Weights of a small GPT-style language model, trained from scratch on English Wikipedia: 809M tokens.
MLP neurons of a small language model. Each row is named by its layer, matrix (down: output weights) and neuron, and shows model dimensions 0-169. Each number is 500 + 50 x the weight over its row's rms, rounded and kept within 0 to 999. Numbers have three digits each. A neuron's up and down rows have the sign that makes its largest values positive.
A block is one neuron, or neurons of one layer that tend to fire together. After each block is what it responds to, as a language model described it from the Wikipedia text at the highest values.

L3.down173:505468423455536497546503425456532549439458410515429420475478573505497562487488446473463547607483502500462576451395502555528511477516504474488441508462384543485494616412455493482544451504455465614435429544487510594434526507455438494516487561468482495486532491521439512389556551638445440551466536528498535582505477551468533552543479535547505412498447482513546532509493528559476539543537537553515512501514457460529441540491519507488542535382484445481433477485498424544556476470500506505472389516550607436489505489
L3.down315:555542465556487495480482469577464431509523480470477538438404542437482393419522479455526563522452428493501510472542556535580524554543510484562514532460590502418479470519435476514510477501536557566471489607562459474418505500428429549531445501573511491480393488553577483541444475633467356480578442467489568522380516438489541551421436488495507496529521574517389545485491483445438453579466555466510392443571525411542558446452515492509561494488555487543417528450492418474488498605463523539567504506469604442584497410
L3.down427:479518566438508564511559523445521551528448428454458526592510512511559419564539511482509516514475563570483498394501520551432453533481505470545447479553436555488536559515384432510512449507487520504450540464577565470499572469444468491536492552472525467559487529450547456585524554361443459531636456449604479501536564562470503435631502501407553604545516543521496515573483476530489586559498431568499516395538524567548532503480461562439498476600534505574504561534564531508591466484393465375505499542575554449490585421
L3.down463:559536413470472460507416474608529483622383497535548499434549535566511485512482474517478598495469473563509548500541356502507468497401529517539554605577520408528564633453495448491460474508522524562474538586433538421538548537482523503410514559537557382419525481486514485501477496502550491487480512490419441465489487494455457451419466563554490533550413557553560487529476527461452563491522485503403445409489474522439494473483453576534546505497428402442457449502477496481441501519583544372465515469458552488458453458
Description: Punctuation splitting a number's digits: minute and degree marks in coordinates (120°31′), decimal points (6.63), time colons (4:28), thousands commas (72,250).

L4.down360:513602411489519418366589518551453436521521532469407449608520547422460519513520483469415480463484465510529519508532452587486456525575511523553529435432523531486470635519525413470536520575370512526582551570432510493465453500441476485509507604549530537504494402498483454459554554490493496514382483483408531447502474471554538477468468488454448387447590449500477504481509517412494474595488488462537532433460512460499433545485523484550567441473490630508467493503458510418571501522519596539555457437476565495542435515
Description: Leading number tokens of values in tables and infobox lists, mostly right after a cell divider or colon, such as times (3:55.14, 4:41), scores (1–0), percentages and coordinates.

L5.down26:483567505600452533497399455545491579560571504496499525539507490520518493522457564476550451389539532541573495506513452500426513537446472548473481546506537595513534557491619478441533541447523559432594486487582566396421544514497474486447531512563480425553503528569533503549502538494555553465494519562557477471545631493471507457500539420443520508531437463443537520530520512534586425482461451493485492437523504499507529530489550466501438515487489515485438479388500526461462489597530510434483554531414469441499537519
L5.down59:534540461542473421427569506408520517489546441639517470482556514478490469508488479535475510457494459500479516498524559434611419541480466530480551477538478376504568587480463441527479422528559534524427547426504523496439495541449501582442475560331528521512504478424482492510448481559416503500526544563491546473481495495501468414481534499521626493585612395467508570452505504587480466537470547455509494464381483567544557428604521542543485483609546526528496471520444485502550470541464538564489468477590539504467517470
L5.down121:500437488498495518579502558467583511428451467487439474466494584459401500539568451505489465430459495462510597422491486547468530540436499481495561459480500452474409439482419431518460471510442491557490423569572487490559581527406489511494465490508343372501543456505548497460631447454403544514544456547505469483497572485404479631470489518478491488567458506516485451528500587408499466491507518543572523434519607413519473464514470482453503424501508516474475470516521458546474476448519530521469476474527463477443524441
L5.down132:433469454464496487482505595552480496506569511558534485441577478481485524441488473542446480464484557532426534508589399495509582531437521441530519475546470547579407452537508419523511540516539528491573480505469589525490552550419535537434553465474579418531443676459466424477512561395405494391494452552531487474485530498525533509495616449516614540511500506436492398588465439521526432443429581569513440542543470491524569524505488488424542459460524452471538554526490635528462444503608546487492494522522621569518459577
L5.down179:542403471479497509523534443497503553504475583527388455495471599561564596492572456468524501514467510546535480547362465508545556463554461462497486472530453603543467470475631528613459505457502478543554478464526553489545494512582458443506483462578496529472533569562458576530412525495486570437455526577466610537438518487480527614430478456508437538522497457504468546468533491500514562494468582473461409501545504470542607542451488475450507459507526428526425489546545446506447406469554532494551480571482531507498539421
L5.down250:553566435515574418419601536506583522514574519522468434553450539485572499571445513543520476438568527471447487554462520442508649519501545457458532468467451541406533514495568567469403493472456535569458465465469472395467576509494477394441479519471567606434545487418519491506522538438579478498612438523479584504530441571434510523480429505544530480599416531494535509541420540457444573450522599468426489511472531532450509496453476481498452510445462523477560551448493535487399500494513494387506478611508403511549555547
L5.down291:495468557495469439364493543491432508597408377534454502521526573491546531492502419540522551508562443486412490459495537504503483472527575578467444515554487508521478585444458564452432517439463530519491449525538470441466599446520486511523560479505535539470436529479561529472580470476574385519463472584582457437424572512486462503480495528475474493597563530500432561581536522458507477468557485528438383569490477467505545562538575483452561474463544526445410513460538562443411491423439465405528533582587598565553497475
L5.down340:472626497449656508442468498502467524481470378484453524568452572521475523452445510521477484480446446560414495490567565474433497487440524514564421496499568550452496513477489549463520533441389538477509520556530498493457475467417365425464527464583369603481550467465472485443505483446468460483451474541560440509457476535488404531568497599418437434499490526564578431488516465455485470474524607524526546495532444556473514439389504468541470570475520559426506458517388470590520480532498477465524509453544492518487470441
L5.down353:499498504446488531516445460484472590506490454494504462411483563485594416513470506475510542594496568425515476509481487491477495627474554567429503532508510440516493415507517570511523543359487414479503554519556532487560561452497424469542498471494480544474539588459490483497491472524527585491486572528456434513397467435606480391461506588500555480511579444510507489414468618501536532603577511476435572516386396528429426554576491498593564535453431577584521562503515421496401437540503468550501482578518535511505485438
L5.down372:561533563593522464442479486467515445465533501491476530548572542480462505541524517430470528436489529450447510540506552555461435460516512508362572560492425520566523268464517550485433416498548619531604526420541551523494497512454487514519356527488487492465442524572467430526439496494525619505516442568549531551463471579548447417454456459501501526443528512397421561401527484502506477463464446520544473615411478541543507448487544519410458533646530498518459471367493483512470514492560468574463509476505538545460444499
L5.down396:495580478513513598452483508468536551460505452505483468587484470552572508425467545478560530524498493527482518499557534492498541605575444594471415545405545463530500516412462457498507426464512442536506678483578432454495603511477465556448533531467471470437398459583602484536515534427500506439439568585484468480504494532481508617510428468434552512487494548452510512453466519477569576476507434533556430554483508466526484469504529461514456538452555417494479540497488519414475550547466536444546634419457561515574557527
L5.down402:516471453572518480538517484477491445571558478562452489439532433411435399465435504439426481387511553487481529596496528515575510466503501519465496510534489458543564493507493604439595449510460507468403417513540463410455510478521479460550534409490551466511538500518509493464505556482461407434483521511366447502570451489440473468565496482534576490469552531367443477474520530572451494477522528447568571601519480536467547550400496481445419444489491523559522595535522475472489469403514476497502534522423469533450500609
L5.down425:447490450470570577543489447569561483443493447526576493403492508541367491488514447532496466440532502487453473412557567511492549547549557573468545431452544435544485567467519427498410493513545468507554538509460486423453417489520504430515449517552399503479472479515477554534521483482419506487543443461433502405564518488449505556443536547509486549508514484548469537474380480553500568542518462410430408491470579462482407534425504546525506484457495482438366533500502477554522559560498537516479477416549573488519349429
L5.down471:464381506415509505564544523481471436510415544520538464472496635426443561534564550461508542543454526500501470586479453512488510495549463492434545393508526462489438461476481470573497460445550538470564567535607512583462554517455492499537364579559539481446486553447579535422574483487525479425520476525432595532514562524485471440521388495512513519440490507508504452470444517547471544386499497451546531404402498548503680442453499462529495499514547459576572443536544491583590555422453465430464524518513507444429543516
L5.down498:571509416476466458463518552563567501428456574563492419481495426448550441503547404481528498446503470444495504517480510511455563482412516573449448455444513430450510468502491445606478522475498458532479571451473459511440517575552458443505494549543500497501535518655546523569508347425540491470479462504579546487501452541536514497457591559542471513546566461505532512520489554517465556431576495454513521543458621483625570494469525502577536452450577506499481419448522481515489455510546471450510459445494486456462549500
L5.down507:525556503530508495393495620428427574461535513461385515539518472489484448442496531474454444487522500393366539532551495521549563514485469531563396553421426573424460452480593459548444439477466531547445493454511498551522535511471581526539473478565488521506520561435580415518527508490543590566509511539477520451449497523502486563522437614530368450580562346429472523549464404555477377536524471436577445512501555450510553430499468499440449472510478590469548490475467540476534527500465394520555536469485550546490506500
Description: Digits in structured data: minute/second parts of geographic coordinates (121°19′02″W), table cell stats and times (3.09, 3:40:42).

L4.down26:488468504401525462461508475477478502389472530608403394509516474472540431473579575495451596562489426423495550576564481449613595471531512514570524548600478512533524515508442642424533555498534466492497448452549504482540482606547489538567476554406468472598445452508522458557465556532400381543529512414536523439485492463422555495529480454561432527478399577585445511556425459498466493489505645452453581542402536541532556518398449548555535600542498530541496459538528438494509519448463495440469473437511555559489471470
Description: The comma or decimal point inside multi-digit figures, mostly in vote, population and attendance tables, such as 122,457, 388,316, 202.80.

L5.down3:527509535459533467599495516464523472469452505573431421566580578531505522451518585470481548504588462531558550519457529419451503550465486457550510574404523494508473456466419329533577512503507512494477496471546528487387511482522537421399573496502495480529515584538479516561468465590508537492568540596592509462515547477532482526456554410576553494589496438530487530476530551535552451516487448566481509485491549592518516491571400527483529498466483540514464486511494493533522528455514487546447447471527502551563488512
L5.down16:409460438471514356448493477521490472441531530554538490503573443524409466495523474419509602472456595531557464564427412512546505494435491437509485496610530595432554565424572557530560544482499384535544524507469534463555443459437385506462485455600520544463466460561535535454552466508444485493570610448484418570456468519508468522435388584527493406444470577488492536527488433483493577600519486492490454466512475494439534426546505426474484550524582480486563492568471533567503512520544515536526528485490510521499496426
L5.down79:513540505455534401508515487494537510483582481551528459448421536465522434496442452483470538543463484498463546401554531495430417542419445459534535459496519468611625492487474528427471511452513470421491477497609481499563509535482396441524578565479494479429511541576575564435446452461601450470478534475445589487475523475555507467450509476454462462469563509453469472516476450491402486523413467440461460477524555517471554584521480518448489606471477507484442461553548509519529514427482571504476418548454463477517502433
L5.down109:563444500587457448523585574452444480536554473452482491452496487593557477568448307540544510478595529432391546465540519532604509498484442618444460470446394435466473484529582474509485491599554506421493461555476445560402545492591488477518512462514575563460475439520546459457492450460483596562528509552530505411495589488447475359590464564524532450492455541517519447460500575454491438495414521461481560527555477451473456556482502502542494494506433557471511463505433484505431528499479464534555531517423417451507574498
L5.down161:506571510564551523534495440508471470465607495565585542518498549568503473571518544508570500522584484510523583467528502537454371565405476547538533552527468475544573604534521553516523498486496491480489486541485461461585506519524479530510481443465540475481471398572487496533482350429525517454454487558441513531493483472562449424510512570505507532560586576458529338461614568516505496497468500493558507560455437528508477437515478493455583420426538494531491457497444431630426455516497458375522499494512506520541521500
L5.down195:485461540564506451531480451405559456469522464503500413500451485536601486595574490430490611531496609460524459479499535574564520532561562676513555513532465513551519618489529462443395506519564539384494484487479445479476468458463444498569542499566569555520546470466439511532419504421544351527460648461489537516572505446471442427535481515508528524466456554569400411584478478491496325400468463504422451551495503485534563462479478477477451502512376511434485567445399479526462448532529464491533524514483541498608445466
L5.down202:556478532526471410512509529510618454525539510522484528441506488466523416482460625497564531520490599493492518519599552351545594504530519497494474556442551503418493545516455488531443497516454479508536567468470585397456534478546570474491511481531461415593539506541470466482501530483602515449564544510464512558509442523542529502460511522489490511491456487433428473523497524499526564499472449396449497496541472467457485478451513523496480563487506476492514486502425534475482454529470552553507448451419520426519552440
L5.down203:563513439610402437538523514442482415501565430487457505494536488501425535489502437514590528508578493493529403596453569532553453457511560520454590471538531644487629494649530542551500553492613505475502451485504583542423503503523456406604521453541467491541523438459574554420462580507538539520518428484563492544469381551535499426547440428493515517440555558472533454524494498481458476434511530526448480558514546491458480484565491392408499485563537536588593556516471455491547462495393516389453567500401552497539501430
L5.down278:438489482491521492588498452498491515421521537549546485543575515510493492481425516390575467487495582482460528545555543455440488474525431428462424558499456528567524480521511493494485537491460486496481412515569486431581495575513444463556495558578413514608551487536386496550514508500506466557426536586474538576536634474441537527560469380526415558552536464494416598423565502475455507518533408444474363532585550429569446479514498493515545455560458453510523565552593482510588536607488400461531444514505554460586485515
L5.down280:432466481418404456480448489539456525514536507485495514473503494497458479597575479501423490547489558498478546504445521414490485507509468455517508518541512463430581501586516520599552460494502399519478349553612600505531500482392499476531465423535576481470583498469516543496437484417604557372558469490571512542562471427450485455480524473490540510493485595488489525569478478523520520494553445510467502420486504514521513601516516534451536494596502609477580506533510507500484633464516488472449513451492424475482471541
L5.down314:532557442557448538554509504552575540465414468535474526594558513403500521441461437606424534583486518459468559532514460492552537464568581505548591533539569528491493547458474344653482496498501472457461496412489395572577469499443452443520500455494517484493432429431484454515466508473558501462479551455604490563436489637504660598507510393560419539468544527497525520492501483496510538505555494554508588551499517447470382565506681524411421403523482487549454487545499510561433443584530472436559496450559510467456512557
L5.down343:473476365534558518482483558595583540553562389561537593538496516545490495488472662522401585523494509437474532516488437453415486457618590535455511577598497462511480603490470592408486493514524401547505552467453552568496522474431553441444458403539568490501548557531493561521462461587501484499491498500506505499490494489468422562397495487478503453504458602449411497519433483583490488441528473514474531512446492579414532502481502453418515528432411576442524477473504492556544469549533480450519516449486540458579463480
L5.down397:511531461431546454542485417492496513485521488508554469550588538471486545500575636542503488561442457495374546489484447494513497506498530498486502500477428508529442443523475477560596468542432502533495514561470510486498441489558465497488501422520493513560391434536477546589501561479446523535558543475504365529520571561548417478514558498448501548567504501536461434479446405442490515456474478511630468462545508582482563535524526437473581436548474563546497443486540455514521480423561441501451419552518469518439466563
L5.down422:584545548510458522475538541439536427473514450437552482533509505525453522555486481596455493483495615544505513538550527537504428555484449477518514418429530373528433475412355488308453506499530459563466492619471496589404473599486489459472484445456589490459459468580570487490523457448497563599513547541459453534509436532540521449492594476429457512529546512539574625459529504558489507494442515385493464446507398458510411506494517557431553539568544448519394438472482480424518479475468596466471585484555404541503504469
L5.down446:536446399477578501544580436510545439433511503579533484567473507579488403456477505515445520478488566572452456493489467496482451544507561532536503555600469593551460345520438460532535473516609529437521473560535485509447515512538505463513457449535494469617546507478466444494464490416577541484504458523386469418452395546441404439505491548465495472475458422474469498518559523562465617457466486541507509491460530433484541456479519372467524454512553555452499575399442457430546460453561552493528587555445407602489434481
L5.down472:479483484475515557501585400452472505509509456487459414512510506547467409406535551515592513492582571513413532587552451388493509515508504576480462502541350516524459519466511528524623515508582481436508550491440525547444405468532477513490547439483429514469539464478451547442429519394536485474445536557528533538525488449477455510508412532563400459543499466469597500488463565446433542528511436533448473548566459547528652434506526522496542524541471461561544528550529521533455504448458471458449448533587412471484522575
Description: Decimal points inside numbers, mostly in tables of vote shares, temperatures and distances (97.9, 27.6); also "and" joining paired words (hip and leg).

L3.down184:492574506532513490479445506431465533525483492526528557523429525471519500492504578539516485552646504461508473499396519503597419409574459580568458567453514503596585462467483444481444473522535472381463464571565458403460437522489512422527461551452547529499516413406496521596602498479476482504484433467492487545519548449476566513454558526536489514489481526543552496500526462453450515436479434487569501535439518359480457502581503429573518433479469537474498510514455520590577483480516440467542378520519477477544522622
L3.down239:583520539506565503507488489477528510496569587422524585529551505522470557438414515507426592462511570538505499426484455446546418570469536469452439583480428467571515575547584438504382486396582502454468455525476527403436483540466549553549580447485568465532565446456432462573498511578498540547481517623569578504478487562510495529485494456560458491487443569516363446498470599369557551458460427431467496504540551547433471549548580535452527592487527527514447651476561470532604576543518499529447413492461413540509538599
L3.down251:476516523447457464536582452510508458507536442551425533509562558534493503544483502506441507488513512494480496420451578466504464444617470403580502485558575466468557601521470504518420569590555510472493456537600516438537532429476524425527571576577549397550493462552527517454480525522507448507503453506534469447514515545499512538532493448524516477507486499537491530486505618523572378395509543503544554563422503504542570447505518600569582547464369533457447513532506502572584470518477433445474424495453512394494550444
L3.down495:533503519486632500523464477527424437555493487552537463511504521413554514472493440508463508536485427562469512584481465457440533511467496435542459411504516391466521568528555530552539484411412543459480468530557553516496566547507499468455590461516533512495471489481587512440461476416435401476565503503529506515441469563568458410442490440445499473504534507457421540561521465480529517551412548497481540421594506589488483396579492514480509547563519551525530516473575491427542599496570498470450551531463565644470494526
Description: Mostly the decimal point inside figures in statistics, tables and measurements (0.3, 38.5%, 80.2 °F); also the closing == of section headings and commas after introductory phrases.

L3.down171:540538462596470491529541519500484427420553576543571418452504387525483452411498512555513455461530475487481468522504451468489417525515511442460503505503563378480466576624511424622507529529500435618585498409515432503600583569473498540465533490530403449521481508490490475492560441432445452564490519454416451479415408461545488529633512519564540541570492504526552594597577514411523473522457473514488525462486547452569535530546456507467544580449444423566504521567494598434543476423540485471524485554511520501482440582
L3.down242:446488504407498508452528515450468495484567466506450475482560498582443493491506443413548461507486521453460555492516561500539382419471574543582449511588588518493534548584495468463414451481531417417541441427465436500420555537461578513479420575518565510436532469527551542500478481529504397505416529476565443429505501578470512458490506452484606497485471481510496537468440515482455508501484582501526486526438468510431467486516519530520508464486562517464490537520524497500481391442509464516475411413448437493481581459
L3.down442:462523532474558518530423608529519524438548499561556484471455509536517408408517489485494549529407418446549502498559532420545512525465484355576540626534435396500485486484505420444557434448537530492412526488555469491553570431524572570550477577507519471505570544599542489552461559463447500492495519411584533527502513530483538410522590514523579548513443550427505493457515492475364486519440526414497477519529510414602525527509522587458505547536484523451496493503509425500503475520471510491613521533460507508508552513
L3.down501:578467436448596513512409570451571511539517479413466536639419464470527558569462423528478520535541465546511538524509455461515459456522508529429480495541391539456499480539547489603507576544534557543495492583624443494514593526624452540498419519547469476448451543504491511524483490498441514434595539580631531516515539538445540434434393459528477511395452492543542544434501484442422558508549574606502476597434431411464529532605533491474488474559541474517496454486516390483519423535473542496491504477561456479547547491
Description: The first word or piece of a modifier placed between an article and its noun, e.g. previously, newly, highly, un-, and, numbers like 9(th).

L4.down483:470527524524497487497449469508467468408549417479538492475528480502472601486492547511500459549471561471516503503483417613431530505364550476462417428479553495495482457477486469433588572532434473437493519488474452557443558475487463516477514444523507493475563519504558494493469553462515462503516436602477536534440459479468439513444446492462454564452564518459542553561573575513540531417482565445441501543492562536446561473551496558423490454538555493647492531534539507458556367493541567532457467461540460534689501541
Description: Period or comma directly after digits inside a number, mostly decimal points as in 15.4, 51.6% and $5.6 billion, sometimes thousands commas (611,000).